Weights of a small transformer language model.
Size: 14 layers, 4 heads of 96 (1 for keys and values), vocabulary 4096.
MLP neurons of a small language model. Each row is named by its layer, matrix (down: output weights) and neuron, and shows model dimensions 16-79. Each number is 50 + 12 x the weight over its row's rms, rounded and kept within 0 to 99.
A block is one neuron, or neurons of one layer that tend to fire together. After each block is what it responds to, as a language model described it from the Wikipedia text at the highest values.

L3.down5:45 42 50 48 62 37 40 43 52 53 46 41 51 50 52 38 53 72 35 45 64 47 63 50 39 46 88 68 50 48 43 79 47 34 50 56 62 43 28 52 61 66 60 37 62 45 50 48 57 43 61 43 51 42 40 52 74 70 41 53 51 35 39 56
L3.down174:41 57 47 32 40 49 51 50 49 32 47 60 46 57 45 64 58 38 53 51 57 60 57 28 55 62 35 41 52 54 55 46 60 50 58 36 46 57 61 50 68 34 58 54 57 49 43 58 60 76 40 43 50 55 64 54 30 48 46 41 60 34 69 48
L3.down796:34 34 79 60 28 51 64 62 33 46 45 57 62 53 57 64 57 45 57 62 44 42 64 50 75 70 50 63 56 57 59 59 58 46 42 48 58 51 77 38 70 40 50 65 67 42 66 56 46 24 48 55 77 36 50 49 31 50 50 50 53 37 42 51
L3.down826:53 31 60 47 30 78 39 50 71 79 50 60 55 47 44 64 59 57 55 63 50 21 48 85 55 70 52 39 37 71 50 63 47 47 45 45 78 63 48 35 48 39 42 40 61 41 73 51 38 33 42 56 44 48 32 54 55 37 53 34 38 37 64 44
L3.down902:44 61 55 66 29 54 44 61 37 47 42 52 67 51 44 60 58 65 64 48 49 67 23 37 61 62 67 57 60 55 42 44 40 38 45 59 35 46 70 34 51 78 66 33 58 60 58 48 56 25 46 57 44 76 47 35 57 39 59 29 58 63 45 49
L3.down909:71 55 54 50 38 50 39 47 78 56 30 49 51 41 55 58 43 36 67 41 51 40 29 53 57 50 54 41 39 56 50 60 58 38 36 64 57 67 28 47 58 56 51 37 60 50 65 62 47 53 59 52 68 38 48 66 40 33 27 67 37 63 50 51
L3.down1290:45 27 69 46 73 57 50 63 45 56 52 48 36 56 57 54 40 68 50 48 52 44 38 31 40 34 58 33 41 67 28 71 44 59 51 52 53 63 43 57 64 71 53 58 46 55 49 48 69 36 59 63 63 43 72 63 57 44 32 36 48 54 42 24
L3.down1411:64 66 41 46 64 57 26 42 50 58 35 57 38 52 63 55 63 30 40 40 33 34 61 46 80 60 50 37 63 49 41 41 61 40 40 59 50 45 53 42 43 56 35 41 25 42 48 51 47 58 57 67 60 72 63 54 49 41 61 45 82 35 50 31
Description: Country/nationality word endings. Final suffix pieces completing country, nationality or place names split into subwords, e.g. Turk-ish, Belg-ian, Fin-land, Serb-ia; weaker for other word endings like west-ern, multip-le.

L3.down146:71 63 47 57 45 54 59 55 59 37 44 77 38 37 59 54 43 74 53 64 74 40 50 49 46 62 59 54 59 59 37 53 56 44 32 51 56 63 30 63 50 22 33 74 38 55 53 35 40 52 23 47 42 57 51 74 43 47 57 68 37 51 55 42
L3.down148:35 57 46 55 56 50 53 53 64 61 93 53 56 66 31 73 50 34 51 39 48 42 57 46 56 47 45 60 36 42 55 32 46 62 63 36 58 53 49 52 52 57 54 32 49 51 36 25 39 47 48 43 50 37 56 51 53 42 50 61 31 58 73 54
L3.down335:48 51 40 36 50 57 34 54 65 77 55 51 51 63 26 45 53 52 60 47 62 47 48 47 37 53 25 55 62 66 46 50 57 62 44 62 40 54 36 26 79 61 41 44 54 42 44 31 46 38 35 55 43 63 35 58 56 46 50 23 34 57 76 55
L3.down378:40 55 39 60 55 70 58 66 62 65 40 36 48 60 73 32 76 47 52 55 69 36 52 44 46 43 46 48 52 73 44 47 50 66 51 59 46 66 49 42 62 50 62 59 47 40 60 57 48 47 45 45 56 56 44 30 48 20 47 58 57 50 52 39
L3.down813:46 53 57 43 33 47 53 45 40 54 76 57 44 42 45 53 53 37 47 48 58 59 56 40 36 63 72 57 53 34 44 33 49 20 46 64 29 38 36 60 53 55 52 57 44 35 64 50 35 54 42 54 61 55 34 64 60 51 51 43 40 38 39 73
L3.down837:35 43 38 49 38 53 46 16 66 56 58 56 58 48 52 41 49 41 52 47 44 46 45 54 58 72 55 49 59 64 38 70 72 54 56 73 33 34 42 63 53 56 59 52 67 52 50 36 32 44 37 32 58 78 62 47 48 50 63 62 36 58 46 42
L3.down958:62 59 56 44 25 42 43 56 39 62 45 77 41 36 51 59 47 61 60 58 49 46 40 37 52 57 39 45 38 67 55 64 48 86 48 69 44 82 56 32 57 49 55 52 84 45 43 43 43 51 64 50 44 54 66 37 41 53 44 26 35 35 54 43
L3.down1104:60 34 65 59 40 67 50 64 53 44 50 54 22 43 67 70 36 50 84 40 60 43 57 48 71 43 42 46 53 45 55 61 39 40 37 65 59 52 55 41 77 59 82 49 60 55 53 56 43 43 49 45 32 49 41 41 54 52 46 44 62 62 60 43
Description: Word-completing final subword pieces. Final subword pieces that complete a common noun split across tokens, often place or geography terms such as Mount-ain, prov-ince, sanct-uary, indust-ry.

L5.down34:42 47 47 31 63 40 34 62 61 67 49 48 63 62 60 55 67 61 68 52 54 50 39 54 34 72 66 60 28 32 61 50 40 36 47 47 42 60 11 51 40 56 39 52 47 44 57 59 32 28 48 37 51 51 52 61 44 49 55 58 36 56 59 41
Description: Nationality suffix endings. Final word-piece completing a nationality, demonym or place name, such as Pakist|ani, Filip|ino, Burm|ese, Brazil|ian, Nep|al; occasionally commas or table pipes.

L6.down34:55 74 47 57 43 67 66 27 33 76 63 54 35 44 35 43 58 52 58 61 57 47 33 53 54 46 58 52 33 53 43 49 48 43 57 71 52 48 37 30 57 68 67 71 76 49 35 55 62 49 41 64 52 62 43 51 50 43 62 27 41 22 74 28
L6.down49:67 51 36 27 46 38 64 67 38 48 43 45 51 53 43 45 56 49 56 54 53 58 41 69 62 36 53 53 44 53 54 43 44 40 59 50 56 47 50 53 42 54 54 62 40 34 60 51 34 38 27 45 57 59 58 49 57 61 61 42 45 56 39 44
L6.down136:50 42 49 66 42 47 50 54 42 50 71 53 64 65 44 45 42 56 65 34 48 37 53 66 50 79 50 66 55 60 56 41 38 35 47 59 32 71 60 61 53 55 39 34 52 28 37 44 68 09 68 96 53 54 50 52 70 57 45 39 57 45 71 47
L6.down402:35 30 56 50 40 51 55 67 35 37 55 59 57 40 56 54 44 40 42 68 49 49 59 14 47 49 57 43 48 68 60 78 41 49 46 60 42 45 57 43 57 47 59 58 54 46 73 59 52 57 56 37 49 25 35 39 46 60 40 58 50 43 53 50
L6.down1047:53 24 51 51 57 56 47 33 66 31 68 51 58 41 46 53 50 47 36 44 39 74 42 59 34 38 59 46 65 41 31 51 67 52 28 64 72 45 50 49 38 55 54 48 41 38 63 61 45 48 24 27 66 44 50 50 48 47 55 53 54 58 47 36
L6.down1070:35 63 52 59 36 51 55 54 63 39 79 55 53 44 65 44 56 37 55 46 36 71 46 48 34 43 51 48 40 38 27 44 38 34 51 54 54 39 52 69 52 68 47 42 53 38 47 45 67 57 68 48 59 52 33 33 60 34 44 47 54 49 56 23
L6.down1151:46 44 76 55 59 51 54 23 51 53 50 33 37 44 27 51 49 60 52 59 55 78 63 53 46 53 40 57 45 45 54 34 35 65 62 44 56 54 50 41 53 41 63 52 56 68 46 61 65 55 69 40 61 30 71 53 57 42 56 38 34 63 68 58
L6.down1336:56 45 39 61 52 43 33 48 47 53 57 56 34 62 31 57 55 75 59 52 50 45 49 53 59 47 36 68 41 60 36 44 37 62 50 44 32 47 35 38 65 75 57 28 49 46 54 56 46 55 63 46 44 39 33 65 45 48 37 51 57 40 55 52
Description: Nationality adjective suffixes. Suffix pieces completing nationality or group adjectives after a split stem, such as Belarus-ian, Pol-ish, Sy-rian, Cypri-ot; weaker on digits and mid-word fragments.

L5.down51:57 35 50 59 69 28 57 43 42 69 44 65 49 70 50 41 52 50 54 53 33 72 82 57 40 35 63 34 41 70 36 56 36 50 48 56 32 35 47 56 46 49 51 61 52 28 48 35 56 41 35 44 40 40 55 47 66 26 61 25 48 39 25 65
Description: Mid-word pieces and list separators. Predictable middle word pieces such as Col-omb-ian, Cos-m-etics and Pre-ston, plus commas and colons in lists and the final 0 of years like 2000.

L5.down1:38 51 56 57 58 47 46 34 64 69 54 47 49 51 58 76 49 40 42 58 60 69 56 35 62 50 65 50 39 49 42 57 47 20 29 59 47 48 57 28 31 40 41 59 74 62 26 54 60 53 31 42 41 44 41 48 50 67 61 35 66 54 68 51
Description: Sentence-final boundaries. Periods and other sentence-ending punctuation, often with a paragraph break or table pipe, closing factual Wikipedia sentences before a new sentence or section heading, e.g. "Railroad." or "2020.".

L5.down1058:47 25 36 49 50 43 47 43 49 42 35 63 38 59 46 56 40 72 49 55 46 29 50 41 54 33 48 41 60 74 44 33 48 53 33 38 47 54 32 60 66 40 38 82 36 34 36 62 38 21 47 49 48 58 43 42 70 43 42 51 41 39 53 60
Description: Noun-completing word endings. Final subword pieces that finish a multi-token noun, often inside names or headings, such as Hous-ing, cerem-ony, renov-ation, Produ-ctions.

L6.down451:66 43 46 46 65 47 74 64 50 67 59 59 59 56 45 48 54 45 55 61 44 37 68 60 39 44 30 34 64 45 51 46 16 38 20 54 51 41 50 63 60 49 75 57 46 67 55 46 74 40 55 37 53 48 35 40 46 55 46 40 42 46 54 41
L6.down550:25 40 45 58 50 39 47 34 48 27 60 56 56 41 47 53 66 74 62 43 45 83 56 36 38 37 53 40 38 79 55 39 14 54 67 55 46 60 60 50 58 38 52 61 38 45 40 58 46 59 70 63 42 45 42 66 59 33 49 69 45 56 41 42
L6.down625:54 30 55 48 64 25 49 48 52 62 46 52 50 55 25 37 51 46 47 54 53 30 47 55 27 39 54 81 43 76 35 58 51 47 42 44 26 51 67 27 38 86 47 41 44 55 29 49 37 32 46 30 56 55 48 47 62 65 43 68 61 37 43 27
L6.down869:40 35 25 58 50 37 53 45 55 56 32 43 51 44 68 69 84 44 42 50 46 50 71 56 36 68 42 61 35 59 42 41 63 78 40 53 42 58 40 23 37 66 55 55 65 27 40 41 52 60 64 74 70 39 55 60 55 54 59 62 38 59 18 52
L6.down953:17 63 67 36 53 46 51 49 50 46 46 66 35 57 62 54 55 65 58 62 48 32 60 50 54 55 20 61 53 57 43 55 51 60 38 50 23 70 49 45 61 65 62 53 57 58 43 64 75 27 41 48 42 49 39 42 51 38 27 36 40 59 47 54
L6.down1078:51 47 52 60 61 35 65 52 58 59 75 48 35 51 64 72 63 60 48 69 57 62 47 50 48 49 57 44 60 40 30 30 37 29 41 44 26 42 45 53 64 37 37 34 50 61 76 60 59 32 44 60 70 70 41 66 62 53 46 53 64 57 74 53
L6.down1094:49 30 40 40 52 70 66 61 78 50 49 62 56 40 45 51 54 47 51 47 43 57 61 51 38 67 54 61 60 50 67 39 49 32 30 52 33 30 66 52 64 53 65 59 46 60 50 33 58 35 30 37 50 40 64 59 63 52 62 69 54 47 47 59
L6.down1339:67 51 46 56 62 51 56 43 44 43 57 42 52 66 67 31 49 57 46 48 44 47 55 29 52 38 62 39 45 52 47 57 54 41 49 39 40 28 23 57 40 44 59 54 39 48 51 57 59 65 38 76 54 62 43 57 61 47 34 46 56 48 32 55
Description: Word-final noun completion. Final subword pieces that complete a common noun split across tokens, especially building names like palace, façade, abbey, plus court, faculty, frigate.

L3.down151:51 28 52 59 40 35 38 63 55 40 41 47 59 70 53 48 49 69 71 57 30 48 45 46 60 44 63 33 66 49 71 33 65 29 35 46 44 37 51 45 68 72 49 63 33 37 54 29 33 55 64 50 38 41 34 35 44 39 56 58 55 65 44 58
L3.down256:50 44 54 45 36 41 28 34 64 40 53 55 47 51 61 50 55 33 38 58 45 52 59 30 64 64 59 49 69 44 50 53 58 62 20 29 59 60 37 43 30 39 48 73 41 43 44 60 44 56 53 44 42 46 65 71 59 48 36 59 48 44 55 37
L3.down356:56 63 34 43 67 53 43 42 52 33 64 32 44 32 28 54 33 28 41 39 51 49 52 57 46 64 36 31 51 60 32 56 47 47 56 58 45 53 65 74 49 57 46 37 33 40 62 51 48 46 49 53 66 55 61 48 52 54 33 50 56 51 45 55
L3.down869:55 33 66 37 56 56 50 47 51 45 27 41 61 43 44 65 40 55 47 46 57 72 39 47 56 46 54 44 66 68 64 33 49 40 50 62 45 52 22 60 25 32 78 47 39 68 50 42 33 48 51 41 62 38 51 47 37 39 45 50 55 48 45 53
L3.down900:57 37 64 55 46 46 43 59 43 65 62 55 44 48 49 62 55 46 26 35 44 41 49 52 63 78 39 62 66 56 52 31 48 56 61 45 50 58 70 34 55 43 44 55 46 58 57 61 50 36 45 51 54 54 63 39 38 51 70 48 40 73 68 44
L3.down989:57 23 51 45 49 34 53 58 55 59 30 53 44 64 44 48 54 37 61 43 57 55 27 51 63 52 45 32 43 70 20 55 41 50 49 38 59 30 43 45 47 53 49 59 56 62 54 53 53 41 57 46 51 45 52 72 32 59 43 66 40 55 32 33
L3.down1264:51 57 36 41 51 44 27 60 75 58 33 39 45 49 63 42 57 35 47 61 35 66 51 37 64 58 70 51 65 65 51 53 58 42 50 57 59 39 42 50 27 52 45 34 78 46 63 55 37 47 50 51 42 62 49 45 48 52 50 71 43 68 59 45
L3.down1367:39 43 49 42 50 47 47 58 54 36 50 54 56 54 66 43 41 67 47 54 36 48 62 34 43 51 59 51 55 74 50 29 55 30 64 25 41 61 58 40 62 53 61 30 35 51 45 58 46 49 41 53 45 31 46 34 49 35 51 47 50 69 69 62
Description: Sentence-ending periods. Full stops closing factual, often biographical statements, especially after a date or place, as in "in 1994." or "in Glasgow.", and occasionally word-final pieces such as respect-ively or ask-ed.

L3.down141:46 45 39 54 55 59 39 33 50 59 66 67 69 34 65 41 54 69 52 36 45 55 43 70 41 58 66 42 35 54 43 80 33 57 39 60 55 50 50 32 56 44 61 52 36 46 51 64 58 31 54 38 63 63 68 61 60 68 43 30 48 55 34 48
L3.down389:61 53 71 56 30 41 55 47 39 44 53 63 49 48 51 57 57 49 45 46 48 67 68 47 51 45 34 44 39 66 48 70 33 63 35 22 63 52 55 52 48 64 52 53 45 39 48 58 51 51 49 50 37 48 47 49 42 65 45 34 55 57 60 60
L3.down737:63 41 37 47 47 56 40 56 43 72 45 56 47 54 43 52 44 71 51 36 62 54 64 69 54 49 20 50 26 60 66 44 27 63 28 45 36 33 64 46 26 48 40 36 43 53 19 23 66 67 57 56 41 63 45 39 54 37 38 71 56 58 53 46
L3.down895:37 49 22 31 64 35 65 57 52 67 57 53 37 50 65 68 33 36 68 58 47 33 53 76 45 52 57 47 39 47 56 48 32 65 37 58 49 53 55 50 57 56 31 51 41 50 43 49 56 32 40 42 51 48 44 52 51 50 60 38 54 63 40 51
L3.down1003:59 39 39 39 47 58 29 36 54 44 55 43 53 61 73 45 49 68 57 60 46 41 54 56 47 63 71 44 46 66 51 69 50 42 61 37 63 56 36 41 45 47 51 59 52 46 47 52 47 54 81 55 56 63 58 60 57 30 43 49 30 61 44 45
L3.down1194:31 28 71 57 44 35 53 21 52 49 29 45 71 41 48 51 62 56 46 46 76 47 72 43 61 68 42 19 39 58 56 32 63 30 48 60 54 43 75 59 39 64 46 52 33 50 72 45 43 38 52 53 73 46 58 29 60 50 62 34 35 55 59 50
L3.down1288:76 55 60 51 48 55 54 51 49 49 53 61 61 48 63 55 45 54 54 36 56 39 25 44 26 54 43 41 56 55 68 55 29 55 61 54 36 54 40 79 53 56 60 53 77 69 55 50 48 55 62 38 59 39 69 81 40 67 57 48 59 66 29 59
L3.down1473:72 47 32 41 52 69 71 62 54 56 50 55 79 51 36 52 58 67 70 62 50 46 48 44 42 17 36 41 41 66 57 29 43 74 26 44 42 67 24 46 57 66 58 53 56 63 34 52 55 24 59 49 63 40 52 43 44 48 43 54 54 37 60 54
Description: Example-introducing "as". Mainly "as" in "such as" before a list of examples, plus "as well as" and "many of"; weaker on mid-word suffix pieces (Revised, Coloured, consecutive).

L5.down1396:58 87 70 56 36 58 53 55 48 53 57 59 57 51 60 39 45 51 42 55 34 45 29 73 45 47 46 53 45 58 52 55 33 48 56 53 62 42 27 41 67 66 54 33 70 60 79 53 60 34 80 53 56 63 42 35 48 33 56 36 54 51 54 43
Description: Before chart numbers. The space just before a number in chart and ranking phrases (Billboard Hot 100, top 10), plus "Total length:" in track lists and scattered mid-word pieces.

L6.down114:60 59 53 16 36 71 25 46 48 50 52 44 37 55 39 70 60 57 64 46 44 61 36 52 69 47 55 50 42 32 45 62 51 49 37 58 44 45 48 48 39 41 52 51 49 26 49 64 54 47 66 46 53 59 52 47 67 78 55 17 39 46 55 37
L6.down431:51 36 39 61 49 61 58 34 55 35 65 40 45 48 51 59 46 41 51 66 48 46 60 57 60 52 50 62 47 58 39 43 42 62 53 51 34 61 40 54 33 44 67 36 58 34 42 71 38 64 59 47 45 55 55 80 42 46 60 45 60 56 50 45
L6.down607:41 65 47 56 38 51 38 42 45 51 46 59 42 51 57 66 46 60 57 55 59 68 41 56 48 58 50 44 56 84 57 35 46 41 66 58 64 40 66 29 30 57 37 28 50 70 63 43 57 50 59 41 47 64 45 68 27 80 51 62 46 69 32 65
L6.down651:47 52 60 48 31 38 29 48 66 41 18 47 47 53 49 58 45 28 53 57 35 54 57 54 47 49 45 43 63 48 66 51 35 37 44 49 49 55 67 52 51 63 37 91 51 28 64 41 65 42 57 33 50 48 35 53 75 41 41 38 39 36 56 56
L6.down747:50 56 32 49 38 63 46 49 55 46 67 54 63 69 62 46 56 41 52 58 46 30 52 53 45 65 49 50 68 72 62 54 33 19 65 52 34 45 49 41 58 55 37 51 58 46 45 66 68 29 54 62 47 56 60 65 39 36 36 60 53 45 58 50
L6.down888:54 54 34 51 55 47 45 61 38 49 39 49 53 36 48 48 40 53 50 65 40 48 56 60 19 30 54 72 58 47 57 42 35 24 52 54 41 59 67 55 51 58 58 38 34 61 63 41 43 42 58 47 48 43 28 45 38 48 34 24 64 55 89 22
L6.down1037:65 44 41 34 41 46 56 31 48 31 35 31 60 56 43 49 61 53 54 30 71 40 70 41 56 45 23 29 56 43 45 63 54 68 43 55 48 39 64 46 73 61 25 48 61 46 74 38 55 45 55 35 52 46 27 53 58 71 47 60 54 63 50 45
L6.down1430:57 28 52 72 60 63 61 62 62 52 47 72 67 58 25 36 57 78 48 50 45 38 62 56 51 50 57 36 71 48 40 63 52 49 57 65 39 44 59 42 52 34 53 35 42 52 60 32 56 46 51 62 48 62 57 32 34 49 55 68 36 29 32 45
Description: Chart tables, mid-word tokens. Fires inside music chart and sports result tables on pipe cells and chart-name pieces (Single Top 100, Ultratop, BEL), and weakly on mid-word fragments elsewhere.

L6.down266:54 55 40 61 47 45 61 56 58 41 66 60 63 55 41 33 54 63 58 60 45 56 38 57 40 56 31 56 67 48 50 26 48 38 54 48 48 49 45 67 52 49 30 67 31 56 52 74 77 54 59 43 78 45 31 39 51 39 49 53 60 52 64 56
L6.down518:53 55 50 38 20 26 52 33 41 25 29 46 60 39 34 41 61 43 43 30 67 31 71 43 29 46 46 45 40 56 40 75 52 62 61 48 61 30 47 70 52 67 37 61 47 28 50 44 44 47 76 48 74 51 48 49 45 56 61 67 49 58 38 46
L6.down773:38 61 49 51 60 30 72 52 57 41 44 59 48 59 57 52 39 46 56 29 44 59 70 59 59 35 53 55 36 51 58 53 34 58 48 57 49 38 54 55 60 69 44 66 21 45 62 39 62 46 75 64 27 36 51 48 46 72 49 55 56 50 72 43
L6.down775:55 44 37 45 51 37 72 70 34 52 40 64 64 54 65 26 53 46 77 30 52 36 44 54 74 37 41 33 45 53 44 39 41 55 53 46 20 71 61 30 44 47 45 58 57 63 35 44 38 45 59 68 53 24 26 40 47 68 45 47 49 62 47 42
L6.down834:55 36 44 39 37 45 38 48 54 57 65 61 52 56 56 67 41 22 53 36 41 42 49 33 52 58 40 30 44 59 37 25 54 59 54 47 60 43 42 55 41 30 61 33 49 42 55 30 48 47 45 70 50 74 36 29 42 58 68 61 50 36 48 34
L6.down907:42 58 63 61 65 58 34 56 60 47 55 44 61 39 48 58 79 52 61 54 61 68 74 36 45 51 57 64 45 66 56 39 51 59 41 67 44 55 40 69 63 60 50 43 52 51 42 46 46 44 48 50 45 61 57 49 45 59 36 68 49 46 53 62
L6.down1066:50 37 50 71 30 59 63 52 52 63 39 74 56 41 80 55 52 48 41 53 40 65 63 37 50 59 46 27 38 37 53 64 59 40 28 59 52 42 48 59 40 53 46 44 55 32 50 45 70 33 47 56 57 63 44 56 55 44 60 54 36 42 59 35
L6.down1528:20 27 43 58 59 57 51 44 54 24 62 65 46 46 46 57 51 69 63 65 47 56 61 42 50 46 27 39 48 26 53 53 50 44 32 44 51 36 38 65 64 66 24 33 32 52 33 44 57 54 66 44 57 43 59 37 45 63 49 40 57 39 60 42
Description: List-introducing tokens. Tokens that open a list or set of examples, chiefly colons after counted nouns ("two brothers:"), plus "such as", "including", and field-label colons.